Part of a small language model's weights: a variant of Adam for these matrices.
MLP neurons of a small language model. Each row is named by its layer, matrix (gate and up: input weights) and neuron, and shows model dimensions 0-95. Each number is 500 + 40 x the weight over its row's rms, rounded and kept within 0 to 999. Numbers have three digits each. A neuron's up and down rows have the sign that makes its largest values positive.
After each neuron's rows, "fires after" lists the tokens most often just before its 100 highest values on Wikipedia text that the model never trained on; "fires on" lists the tokens most often at its 100 highest values on Wikipedia text that the model never trained on.

L4.gate84:525450459499481509511492519452456524505546444455514529538527504505503526517409527558472537442505520524501552403480513528512533486543504526505551400595532510542509546500488529462514513488505556491510502559529574459554516494511503613441470506529518527386510427519443527486473549485462478599
L4.up84:543520502559421495583482551518501509473490495500475478508549516459492550500440479420527518519494491475601579426448473538496419459505512502457505489535427451470499524591510509521505514428490520501469517496438557463500539494475523468437601482471520535457513497539503464524450469519491547537
fires after: "ar", "o", "u", "a", "i", "ab"
fires on: "el", "et", "is", "le", "ch", "at"

L6.gate115:495475426476419554491532525521497515506526472533499487455514504535451447554442513529470499439497453415495516484484489488515507533534490538442460526518471497478475481475492532570525555457597558458602447504514569507517485493529587534498401440502496523555540481465521517464486522607495511496
L6.up115:472489491441449550464558449419407441569484515544457470582505488516491530496569515477510516446538493478567593450430501478520493499484485488444513526513508426475487491424451466524520504483477491497482490484589552524475485491475471451555516459446448532543479485417501454543535509510555499524
fires after: "c", "v", "z", "ced", "ic", "r"
fires on: "ol", "er", "ed", "rib", "s"

L10.gate433:523409495496508441461526533475442446577540488474506500442467471520498502508483467499479536604505433455513530402459498498527556482470535491507439482454592464531455586397435520458467444542549508445501515446496520510427488448457531509502465500540564530463491551469459431476510549537466498418
L10.up433:521500556563541498506398470517527515497467504504520523549472540505559573402448568473497525485492442500438567519492488509474432440487510465517463554476485548505502590522497518525474543555507463478531472495535475627545480433541483457470545530470433495504526470530516455536480558506476496466
fires after: "."
fires on: "\n"

L5.gate392:541468564478505530494512461498466500496509487476472486438520470416442449504409462481504476521489574509475470569490478542441514490520564476434428493502453524478510481509559452475525458480516575452547521510490521361521460501524559536507433493430506531497511536422468517473523490503482461528
L5.up392:488538523502452547546515488459511531566559485452507455438536447485562528440517501546503456536498528481476519520551404432473419479568482431499485483495448489466495392532448511496554475488487536512439464473463565500474455484477486494424504555522453462544483454487513514528519511492453495484
fires after: "at", "et", "ort", "eat", "c", "p"
fires on: "her", "ass"

L7.gate190:602544523550530479489481494511529567482511528510500431519486544549459526469502477504512499517473431527524454493452492517470539568456494511454478431482573560537467538508526503504454416516489512515476492522547531532528457479433471472536423432511437485440482507528497468532490498604490454421
L7.up190:497483519520504472484430484485521552482524534499480433457517497534464527456410513550501463535460528512526462519507546526502576594498449593495538462499540531532471458477504436566393491488504519440509512504572551474559472570498510547482501513487467437498468534496500467556503534530446443452
fires after: ".", "3", "0", "6", "it", "2"
fires on: "6", ",", "7", "9", "5"

L7.gate82:498483476528551518464462457535527402546461525453510423538463538549537460547455548531542541483494554448540462480492476517513486462545593483500499490565413460557574505518420490481502508483552530467528448529499550500527544495494515531582463487518514524526573528450421427542604456461525493522
L7.up82:408563603543474524501534467518444481449481530522509487478544464425465434501468570522498473499554551489480544490488460476505548535531505541534512468503484440481538402508441442475432502468497534452500488486548563438534527456503481515471475530521512517423537553484514432400501583542529508481
fires after: " m", "ov", "ri", " t", "l", "M"
fires on: "ar", "ed", "or"

L10.gate3:490535549540511485578527446522507552515532431401547453501412512507525484491455547481483534508562490568467561435458504469526536501488439483493515490542574462440467543517479499427504453426538510477504429468512477487497457578497530481580478467502476541532440461542549458469541562545557518503
L10.up3:489451513537544464509462494443485534511522444451463463500567541449563490474469583462495498467561469591518543515426516458460538519447513457442521469509506463539462436461478509447508536523550460507426512487495519490418477526591472520547537470523524492381547520540537504467528479551458509494
fires after: "\n", ".", ")", "=="
fires on: "\n", "|", " |", " the"

L6.gate417:575511571492489547499544496436440512573464490556511463538499526513479569508522495511470569446542540450538468472498501510523506481490517472467488442525534472495567479524458503501452467488433417564511552539466511530501559584504502426517477511466530525430456487517529544448525510467522498457
L6.up417:570467509507571483538509529465483499506457420500510517486518534582505461500484494544571521493501520500494476492518577472471427472545502508530549563452478571557574490412515489492533536435423472475423514460583498496465443466542491541572499474586479533504490450444484489518481472531548432439
fires after: " |", ";"
fires on: " 1", " 6", " 5"

L2.gate291:573459448564439511470401404505497508510489445546499488534528477456530532519454545557474558463501492534512460488497452495498475462512558487434537505535446556526430492533562452565568543450522468497489408491494544548438480493495490547490439579519514461512500478522475542561541552452540477487
L2.up291:528497485524480555573548431478546419494468488481482462513474568498464468460449409485460505489525540473566534472503398500501464448498538498548529438506519442450496469451534464482469557525544490493444530445441450544509519504508415460490449495442508530492488472532492469512526479421564522514
fires after: " |", "|", ";"
fires on: " 1"

L6.gate70:437445585524521576457479457464521470543502485495473407512530470528563445520475409487475504502487466493461482563525488525492502526530554500444511475498467482558509501584482390529449465471507511555551464499494552472497437497451469543510480492454490488426511492538548478467522505523453416505
L6.up70:604496548503530494514566529486554467491504454514506550501508520423479461451448466508451472573518571442500520534469503489525452380507535515478444387525559472507477519538482536492507538461472491483515493476565525404477474520511447530493495510464412464486463536477471492505608511509436478512
fires after: "re", "et", "ort", " work", " se", " us"
fires on: "ed", "her", "w"

L10.gate422:490497482490505506542496500485543482504490538442503506446440450476571477460512507472471537496553487511417525463509486463566524465503563498504460549493551545553475602517493467390467529532523508460447455495502516445495474509476551463488461490477467517367493502512425478460563481467551423474
L10.up422:545457457544484460595517499514500483518530516554560494513489581477521529519494595534519504526473414497478535498490570513504507573456453470485500507544513454507428520477427536556513512474528475456495577479562514553486483513518520471509579477510504492497483462551527466434523472425470515471
fires after: ".", "==", " =="
fires on: "\n"

L6.gate83:464451512435498511558478484544478494442528554536533494502454573527502466487498437506533495491497478498539517567457474523483591501509529437493512507484505465400495454547441510474444366444504436483504483505577426504489510545564529545454505481483481475515453483448539442534439520491580530465
L6.up83:463479484404508522491492477481503504498476402554442459561505470491449441557469478449540482512533516447502443585487467474456585455494539570516468526441508453469546509500451536485540506493573500467508467485515505525446520440456500413537401458531492451503496490536447471546413487536476503522
fires after: ".", ",", "ot"
fires on: " It", " it"

L10.gate57:498561526563518533424532471485519508506519507448460435495532464543467494557455573523516442460465481487526463543493475563480596515430490535514506464439499520420452515482524510517462534583403488460519498508580480508510449503454471510585494515552499581539475514541510557458511525531433528456
L10.up57:492466555530566504473492565440499509528464584430494511552550515492529528503461596528475468481540476461534511527480459522502383515449487538525465570434478513540517517476510467503442518480477487504514505534536462504454461471482578416549579469543432531557484483552489516555440499475516445427
fires after: " f", " a", "00", "5", "0", "2"
fires on: " m", "t", " pe", "ge"

L2.gate163:513487488560468471466509484540513465506483594503531454506522598528468514457544504540520522483450440414562576422483556540558488461485556466538463457435538471502519540487518502572573524488497528465517475465559548512471471461534492498514420451489542449454506555499464533462546467509519549445
L2.up163:484515482503504520470536536542462443512496462494508445489478551533542433524468502448510522504438468514512542474485516529507472519577518487484434472484555475444499496416507464474560448487503471434486488488488542509490495440530562471513421519430556493506539555528488472499493499555536532561
fires after: "v", "ig", "c", "oun", "ce"
fires on: "ed", "g", "il", "rib", "he"

L5.gate185:418462527460455507520517480495481531491572520542464527477485526631479538509503508461516543496505476531523564447467507479500555513529541474549442439477446479456490555511470558533449488521481504438496481527479487531525471494466464503455478545468540519495416456461463485521458391450441569557
L5.up185:540474480492487487431471471515503488455470474501500518529529516461564511494512459479558423476504520480524496445475500468473567481554445404451459466481553488547482450470526454482471484568503484485472517524578461569407524464451477505528497479536498506503470449503485495507487456533523464437
fires after: " ", " se", " e", "il", " a", " Al"
fires on: "ver", "ber", "oy", "is"

L7.gate390:517496515557471599494498489440455483531466496512443473495501555553488505525471490432452533466444478493438457547481469465475589533550501473504466561544437449475481487463517493515518585497550475507583457512599466506514528582515526448517498537484471522519477426522494492540485523537540563395
L7.up390:545503520438502482579480400504470546417457515437537501593445510505439574486451453530481438576511475544523485515545493461512471491531494500551509501568496440588486565597486530503473481553445459503467559493515509498510597527499500492415465509542512482482495528467485443507484610549425441509
fires after: " K", " be", "av", "4", "2", " D"
fires on: "ing", "–", "uring"

L4.gate260:521444511496488517466511405586515565538581515519484505561498527582458512493496446469417451449530423498541481474521476463528568561586498523480523535489476503412474505480434519493500445439474502423494482510467503549489537533487480516508488515435466515467568487500497512448532523483591514534
L4.up260:484560407461465482491523478560471618465553506473490538561509502495416498517497518435542488480544457516420505533567468452549564458535448469494546477479482431481494471534502526486514491504466504492515452555505550512456471459483461526517456466520501524491531558516477465526512458506490489504
fires after: "ber", ")", "is", "a", "\"", "ober"
fires on: " =", "t", "on", "ased"

L10.gate297:552534522513558533448534472533458465542498516523526429509498476475538551540516501522485475570416523449555486561434504410507523590443498450526469437480431569390452565453496493538502491497488466574485534509577523527501523457515539518484500489577506501491467471535544529447415449495496586515
L10.up297:582515453574575482446559435531494427538489428417466465479460501461503511506536562537535490508530550522510500534517544513454478531538543598515449443461450533457476515485441442494448485479534538524475539507481524523498525486463485456534503349486495495545487422568571498494484477515500524513
fires after: "th", "2", " f", "0", "5", "4"
fires on: " m", " cent", "t", "}", " k", "q"

L6.gate258:510480555505434535468457436509463457463529456521575517521445559496487482511496501461510510495524470518558459591522531436509530468476506458419537515467518559435458548485411485504468520441492409467519473549484501528523514537435512556538569519492508481466525495432526471476507510474520555518
L6.up258:464551412556522550443534513415471528485509542437455453472563443501524423561454577535473526535491471527533461450558462478472491512500476454479480478462511497448473562452475546500508496565587485473464484511445493558499606481441510499484510586523523518480567534496518408477581428532483466520
fires after: "\n", " ", "==", "ar", "===", " ("
fires on: "C", "$"

L5.gate1:521483467578508444507500499541473445437602497484472511588420504496516470502489516517554422496512502499581496488526485487534587504473455504514470484511502489510481472444473445408450445469490465446490470542450536477519495453478574518516528518488516504470593547450469485495432540429541526566
L5.up1:544441499502505477484466485530482486463462516561501514518568441453506469527450445553477465454449559505517470522514539481518495483422544437514455436534456533486536485549411520477507474546543431543508488502536454513504480443474470548517520579465462434443480485554560510494569508518434523382
fires after: "\n", " (", "-", "===", " \"", "=="
fires on: "C"

L2.gate120:568498504589500503535482492469512475534450467475416518491460484523499468554443459439497570498555476449503500441459439527495465448482519468508532488515486473448495444519547469429511478500508475501484536539461510503468507504528495488509484507451456517526444412522408587565623502448553501508
L2.up120:512508573481552543485497433437537452527508466529539441508491549564484545538505460559521510481506501535457494449506404493455430499532529487441468462516520484492486480362527544507519476461515489468502518514478533511516510505488493489468511556467476506484522418495565388439509488499538466507
fires after: " |", "|", ";", ","
fires on: " 1", " again"

L7.gate336:553484452478416481564515544512477559442513494449449519557512528516520527434531530489534567537508506549535558513488379521408548488537532458476503427538525468523467543469444462484424478526485453521479549494542462491501536548533502591532451481470517434509459562550453427497506520517499459429
L7.up336:517474512565502469556547541518464530492504554489492519548596567525490420497439483424538473438546506522490474494487497537452422542464446509453512491451566503533444487464517524544445415443551475476542582520468528517527536510503521524537566532548524578444527549513479546481522524480463498520
fires after: ",", "0", "5", "3", "2", "8"
fires on: "7", "5", "3", "8", "2", "0"

L5.gate152:447525535470434552528468487497488496504532506536464509531520488435550455505503504437422514522500506558457463445556470425500493533498524531491541467555528507416465472472534490460521520415492528492522499514527501509487549466504491548412537543522484560542481450467451586513532513446482547519
L5.up152:539466500508552475568505432495472522514522510463468547512449513410542496467537493486397474525504465568540484447499549492538538490531566513521531505466471537541450495480478575536582535432521532488514559511530459500502512493491487517530476550499446485591581459497478534462502550523504519493
fires after: "ot", "os", "us", "==", "\n"
fires on: "her", " other", "p", "et", "b", "R"

L4.gate352:527551597477492487522463452511518446484603500496471522458464463481489487550513402519429507500479491454527576485536469445497485507431517524494506527528497535460462439542607425485503418503504442567495486572489502452496508514508431614499523549457445523529430479522511512496475482468539527557
L4.up352:418556476522502488414488558440528510431490513500528541510529499540535539512484465568548472433452466543473445537471411521461594507498468470576489565525540485590565552488499436524492514517515489505475437514512508444520500547524458495498456570537501475504486523490514452515490531462467508468
fires after: "ir", " \"", "le", "r", "nd", "it"
fires on: "c", "re", "W", "as", "g", "n"

L6.gate328:507513455541491481504538496612482503459508517491501483513479496525529488541497492498495502494499508520525438476520511464506479532497493508413431436522535482454501522456410509518469400540521446470473551546499492466484558484513593492556568512477487501459516496430440489531472471517499469503
L6.up328:527565482597488469497499558529533484427441415502521589518532500554531486548498485528578478462461491534526472508494516558485446522479456469468493463541535459463464518466464537492479427485507483450443498469449507559487587468508516455501558523485468444524520502458515429537440522497486506494
fires after: "\n", "==", " o", " (", " \"", " A"
fires on: "P", "pp", "p", " app"

L6.gate364:474353479564544554540502527493500516441510553519456505540472542530488495437475517575494531492526503498484491440473455513525546478482512511471536471428574544486497526444542516455426466522467494462508515556492463537519597544400527519535527537515541488534522496488454502467498549535456519548
L6.up364:507515515489492534513434415487502503411498472538523462535512546526461581469466521538432492511503517493503506463492565498465486438509513514448567485471542422503488506555546516562480484503557475563468481536465502448517555581479563434485502532533519485574435424491526490452510454491475534526
fires after: "ar", "."
fires on: " He", "sh", "les", "th", "re", "es"

L6.gate193:467505535574499527505538519466525493546525480441551525500482557514484500508454414536503516489481422478469460530459498489450494378582451513547545493462459427523614519487490516437452410483464512487473450495495526527572493504521488480510494466472454473451533439496417462449482502492464545456
L6.up193:431556583527473467438443530599526555473518449446550546461501446532546452459555488528459499492545526463504512423521551472471500519494505527501479531459573456494509522466571497510509530523507502576417510477447509483455485487478475460428510462563545423501523582490451479517533502524514556502
fires after: " s", " pro", "ed", " L", " S", " B"
fires on: "uc", "du"

L5.gate47:573517551448438528459474530491487542512575505453472482463490528469547543489536570497531556514465452437491453451542492453483503458533529479396468450570478583496517503527525504514498451493450460608479469522533522464567517444530517540527476510507511538473484453528482470482590552551466512439
L5.up47:462479568503502495454451505548440575497481501509562500457431523405570576483557518508562540457472506430458534531539490534522484484539512471486536506559541490487493527500563520568482519501482406517476465568426470501504496505497526470483520507509505507505493480505512407474489472516459542541
fires after: "on", "re", "ap", "if", "rit", "r"
fires on: "as", "c", "ic", "uc", "t", "f"

L4.gate196:537465466545447531487434484508443505499459525444491558515470482477548546547547515536549505536462485514485467546475456486498540499453530475537528446477450579499505569495468512418405448533486469449514460503494482470507576540526554489490620513432563487393469488419456522491463545511460512497
L4.up196:535501472468537506502472502512461582561429488520462502552457415483483460582474482456551469539504464488536485481413476485473504484441508526445527468424453516513463546453408480468502518519451533502510538454511494497496507520528538437567538465386508458515603531472497505476483542485511511543
fires after: "\n", "|", "-", ".", " U"
fires on: "T", " T", "C"

L2.gate26:493426477506461624460514498489539596484499470463498450544513548463543530394509551498437498556504396475479452480517485476490531457476550567483472402506495511469501458510523439528487516414468458502507478518493542530585539514507495489466507475496489503476517530530503498447512539519522505475
L2.up26:394458484510548531505486460502446501446533494492461450534526518524521554460510486545463530525523420469490500470496495562510513465514567504478479419459479467461500484536529420580426528450511504507509516563495472537539441561512447591432462514482485494422466547520508470474534535538526464490
fires after: "on", "al", "ar", "if", "our", "ter"
fires on: "th", "f", "m"

L5.gate208:525433522470506541492502496504527458499448490497495515490481514460508445479483555497561503523509507511522518579498542492485487444438550510557460481505493524577575535487498520469415516446473523483482502534459524413522497561531577541514424565476536530539552546484367506411539508510551503503
L5.up208:563479567466503523565439503494522435502503525499478545527488459457531515508452449503503505568500539552440444554420497489452455468501405460592524513512421484538524479481466452434437540440546515516541476512506530438552532497532499514529471590520489468533500502608528552498556497454494483506
fires after: "et", "at", "up", "um", "an"
fires on: "her", "res", "im", "er"

L7.gate254:516520517574468561505467465486367487538594457443469499495488521564457473519486509498576559489494544456449521541491512521487419538556456527421507520573499467528517502479436483513458464447529509541444545575605513490526524499500488455536500481543483566469509536467446482456551545531508528544
L7.up254:424604553479576455430558489461513530497491505484501497499426504518465543470520489486493500431506471432505498465521562533530554531469551560523510510492531487473490489487526472434496534469517489464593495486445535464520423478468494524520526517486502480474528542485491495453497508486518469499
fires after: " t", "y", "ip", "ot", "ex", "ri"
fires on: "p", "our", "or", "t", "ter"

L5.gate14:542489450550457555533528451557506460526576488466543513556527466438519518514506524539435460450499529460526479460494450472558426561462514524508513506542532582494500506500475486509486456462527449504471553447497579468511537476431565530530508550543473542533491458475450503510524558576526507561
L5.up14:536549543511543476546573487481460535508561512466504531497435436500553539454536536482504561461473540488454522538453464565542526576500495432497510493474481521401480519497523506487507440381491516520495578445557528468500561526529538528453496493493457500530507446495459531526462476538448554563
fires after: "ot", "os", "rit", "\n", "olog", "o"
fires on: "her", "I", "ical", "it", "ics", "et"

L7.gate446:486514534518568538464540481443541473525548522472507525425548540458519464475475468502522443470494467441528512543439469501496509474474488485453394483482465533499490431456508381489571409466556617538493474486499497514566460494501519546498498647483462464545535484449453501478513543484503516517
L7.up446:483459494519588574482544444464497429531519521482496482505491488466545479452570479450518523546509504553489464522528517492487481457448495382460436482537524583480508481537458494562572537479481554476469412548500609493505565481479540527503510556566477556497406471413490524517464472512549518464
fires after: "ort", "at", "et", "c", "-", "ac"
fires on: "her", " inter", " War"

L6.gate372:529423528522482480459463484573486446489475573453453467490504438558427483488476478532471547456511506532442531572512515473528467485473536471518450498474412535453474495514482438478470461500525394524508469527477513462486489548454490592435458515574542460516458518446564528502503529471461501459
L6.up372:543490487502438500587490576475560571502486508520476464546408455512419535534547504521432511410490572536514501467549495495492526499526500533528434421553516473534510529497490520450455584445494492478541500489475488420517455462535545535515451427531579484476540541537494447585507499507512542470
fires after: "m", " (", "um", "\n", "–", " 0"
fires on: "y", "7", "ber", "5", "8"

L10.gate403:501462521452409532492451562551536451545579495534433524454504562486493447480538429393499566485549460540513452418457475528557572471533540526496529521513460492515456463544489505405506492510514486478502481549469378451468531500454509445486439467540546522467519451460517520475528553563506530503
L10.up403:523474514417447489521438490486554453441535430563437548526466475548507488512564464395509531446532477509530464500484508511499544457498517487483537510493515477522480477573508599528528493543521435516477473479478444465483542516557481439501457548475466499477587461474520475533531527581455516530
fires after: " the", " in", " of", ",", " |", " a"
fires on: " New", " United", " cons"

L7.gate354:492386522533494511504428455539488555479476491474538513505449490512464527471477569495532501515523475577462549537479495501491464519529458393474524524541549487501462498473513469446420464460476485491555472527571445506508537497477488530505503476551623514512487460431498490450528526434492466523
L7.up354:570534632538504514527442504531419500478493509501542436536438598477537567457484509514503572425509467536438455495466562496479494555508485514495486521540542486524443585464403474486468544502538480561501479517490497456492480484478522485518511541531567444529475463463545550407466545536510462509
fires after: "."
fires on: "\n"

L4.gate397:517478445510485509578598520482532573550493512525467548498450485542459476499461519485519414444515570573457544453588499508541431490516546462414514522585576546495490550576535492479523489462482536479443520500544511469528542539529453483517542520514470488476507438459406525559455525541479428592
L4.up397:502522452550451530519448576466461446484456492571539485369486451552563503469503512567490554509474464512460440498506469511426512514506497516561542488557540480532425494503552519467418522429476539532486487511520465520491480538409458511490559459485534469419516493482527458495558520502502542503
fires after: "a", " J", "ab", "o"
fires on: "ust", "el", "ul", "us", "is", "un"

L10.gate398:472428583575506546520560434496495507495553538445534431504455491470491500501494529470455483509503399512469508483489437501476548486466467471485463529587507476532436530485495482427467444466516441443554461499514397444463477547494484501514459492555453487441490466499443491485531563491471490480
L10.up398:433441554513557507555569527460552496444512520533521485511517444538530524484402520526463485527575421455431582476448487549513571483457479438523534506472538440520452480539503461412535472512527499478456507467502561423486484534521498493451536525469478478512498513531506451483526535483462443535
fires after: "\n", ".", "==", ")"
fires on: "\n", "."

L7.gate29:483430452550445574536428528537455493557608526539403508452518549549485477448505504491468437530493478615530495467482482503538481546558543476511542549482507503506465456479488390492443426510492506488466480497511472546487501563512501506487551561503480520512494493514504525532450447536482507585
L7.up29:484436500484397502536534502559442520566490639505521484466542525522523508510546501548469544455465424562542486533545500468549557480513492490509540535460456539569505473484483454418518459515479503473434491535456471554492480581596460475439552444515549464488494494483592466534482446482492563565
fires after: " S", " N", "S", "ing", "on", "ce"
fires on: "ot", "h", "es", "le", "ed", "ain"

L10.gate53:506482568557509543486500455506527523537498489435469523510511494469495494465462562508405544539557454508432462469468488493551550467466509542469447468601537453519457497469467523477385453501504482457555498547480486462476539513514481436537487512545561558509425479504487475474509557496504412503
L10.up53:481514507461598497554484460497519471492502438518514496515489509542529512497414523514458523508592479427457573439415527536531524471519531559511526512522517456542470489527482479471530513533509483483493535457463460488444454531506425387536567514485506508522475522506536445486547502498512410547
fires after: ".", "\"", ")"
fires on: "\n"

L7.gate48:549481496557510542535531486503454563494485501563499496430447530564491505506506481568422484550530513472536541450442406544564502456480556593511476455502464545474498518536508544435517570507532464480506569474512536501540546445455527539541527487446485486434456538524435562494549542410522536496
L7.up48:515509519551535462528583470515556499537519467436534447478497532480526484505525543460477496422435514538452491443504500487526591535522534487492503536558552521450457549502430504467456550525482503471456467558424585530501506508404448504490525456411502559465513522541492507531458559533521501495
fires after: "c", ",", "|", "\n", ".", "-"
fires on: " includ", "rib", " 200", "el", "ern", " I"

L6.gate399:454504485482499567476586489461486482552546555546469509461492536521508517479552533463503545403482476562487447498533558433517543474514494467456523527571567563444434579440431527443409382538465493458460401476514483484456472499555502493462545445466493516485507514524488486483513515569526589530
L6.up399:432525490501472563455485468499581435441502507509456530559520544500584541450572497454431539496527502486438434470449479618502518489428483482463520507521470452536493537492486565508474523489517442528507456443477489517441613462484504535505511481535543557515447504539504537392530444543459527455
fires after: "on", "if", "oun", "rit", "ult", "ig"
fires on: "t", "g", "ur", "f", " sec"

L7.gate149:510483525568477574544510401487487428459519560569433527425514512516513459501558465477491517527520505534598476476466533456550525465457469487547488577563490423541488529494493504450534480499523461533487427539616444484511469504475458489530521558530534493416508516543510386527511487523522491505
L7.up149:508531517507459474495468555479436578514481465547517509507489457424441510530506460489431490458481550487498580500430395523502447537575507469509554449471518487569488493525537487483449511515418566496499538550472463488505458493489465486470408498514475468456452496459491511479489506486457498513
fires after: " s", " be", "ay", " K"
fires on: "ing", "ign", " cons", " or"

L7.gate276:486448507534479532492545490544492553456477539529474486393491531518486535404484475536497483495436497539558496548558471459566522464585480417496474496424492537534497455469498413484479528574546453469516434502502476530457467470466469493474450525497522470561498487450481552493535572567527485496
L7.up276:530502500500396439554493523502472439504542517537563514521516462502440464464475487454422470512480415571503542467442525521540503543492438569457469580531435513480535541476552478501522469585531522514451541453490510478454510520522542501451547544513543457495502499473536526526587487401461521452
fires after: "m", "on", " S", " Aust", " V", " v"
fires on: "ain", "en", "es", "ral"

L2.gate154:477499549473484538565501465521566472466523520480541564534445487535480542508451528550526527509499479524520431447540519471573466551543498457507497471559511491533460555452468508515443443524511492482507495605468482467513492499413489528559621504440525513458457481453448467495464437449499535526
L2.up154:553519564510486539542534487532558511471486474522437462519551515499457506503461553523466493478480451540523433523515505473471505528497462442475463513526432488480465526449498494509495460558448436429501470539514495533499482474445492507517576485392489487482505500496439523453455500454488507506
fires after: " ", "o", " se", " e", " a", "ar"
fires on: "ver", "x", "ri"

L6.gate343:588475546536499503478488563550528565528450545488469530574445493445483396562471449539508509477485435490532495539428534443455563538369484515462504521515458461481475549441507445424458483573522433418560519505487465418521529490516542571463552503494460464416559548512486476442475491551473498470
L6.up343:437500453498558416531485480508479521514510467504516458534456430463422479562450506511499519462466552570504415511538489492479487409495521452546472411510466532532501467499410527484501495456561504452544482576439520465472496446460550473523499436500488450486553480424513454544495479455495535496
fires after: "\n", " (", "-", "===", " \""
fires on: "C"

L4.gate61:434502460554541474518501524491523444436463508533478507492501493429520441539492487506480490464515523443506488432476481429531529425480523434561504457476519493522463519396560473429410485444518482558472460501465556548433544513526477540502448486543561500514472569461454554454522466489543527513
L4.up61:462562501527510483515514560521454546488476530521468515526507502535483550548517446483493496505492469506546521568494498441471556526498485517488457510528512484557571491500531457529538531560485509495519406519499506438503536546401513522477536485501541436470521547531524496574477529521491480487
fires after: " (", "im", "le", " \"", "ug"
fires on: "N", " r", "g", "n", "d", "ip"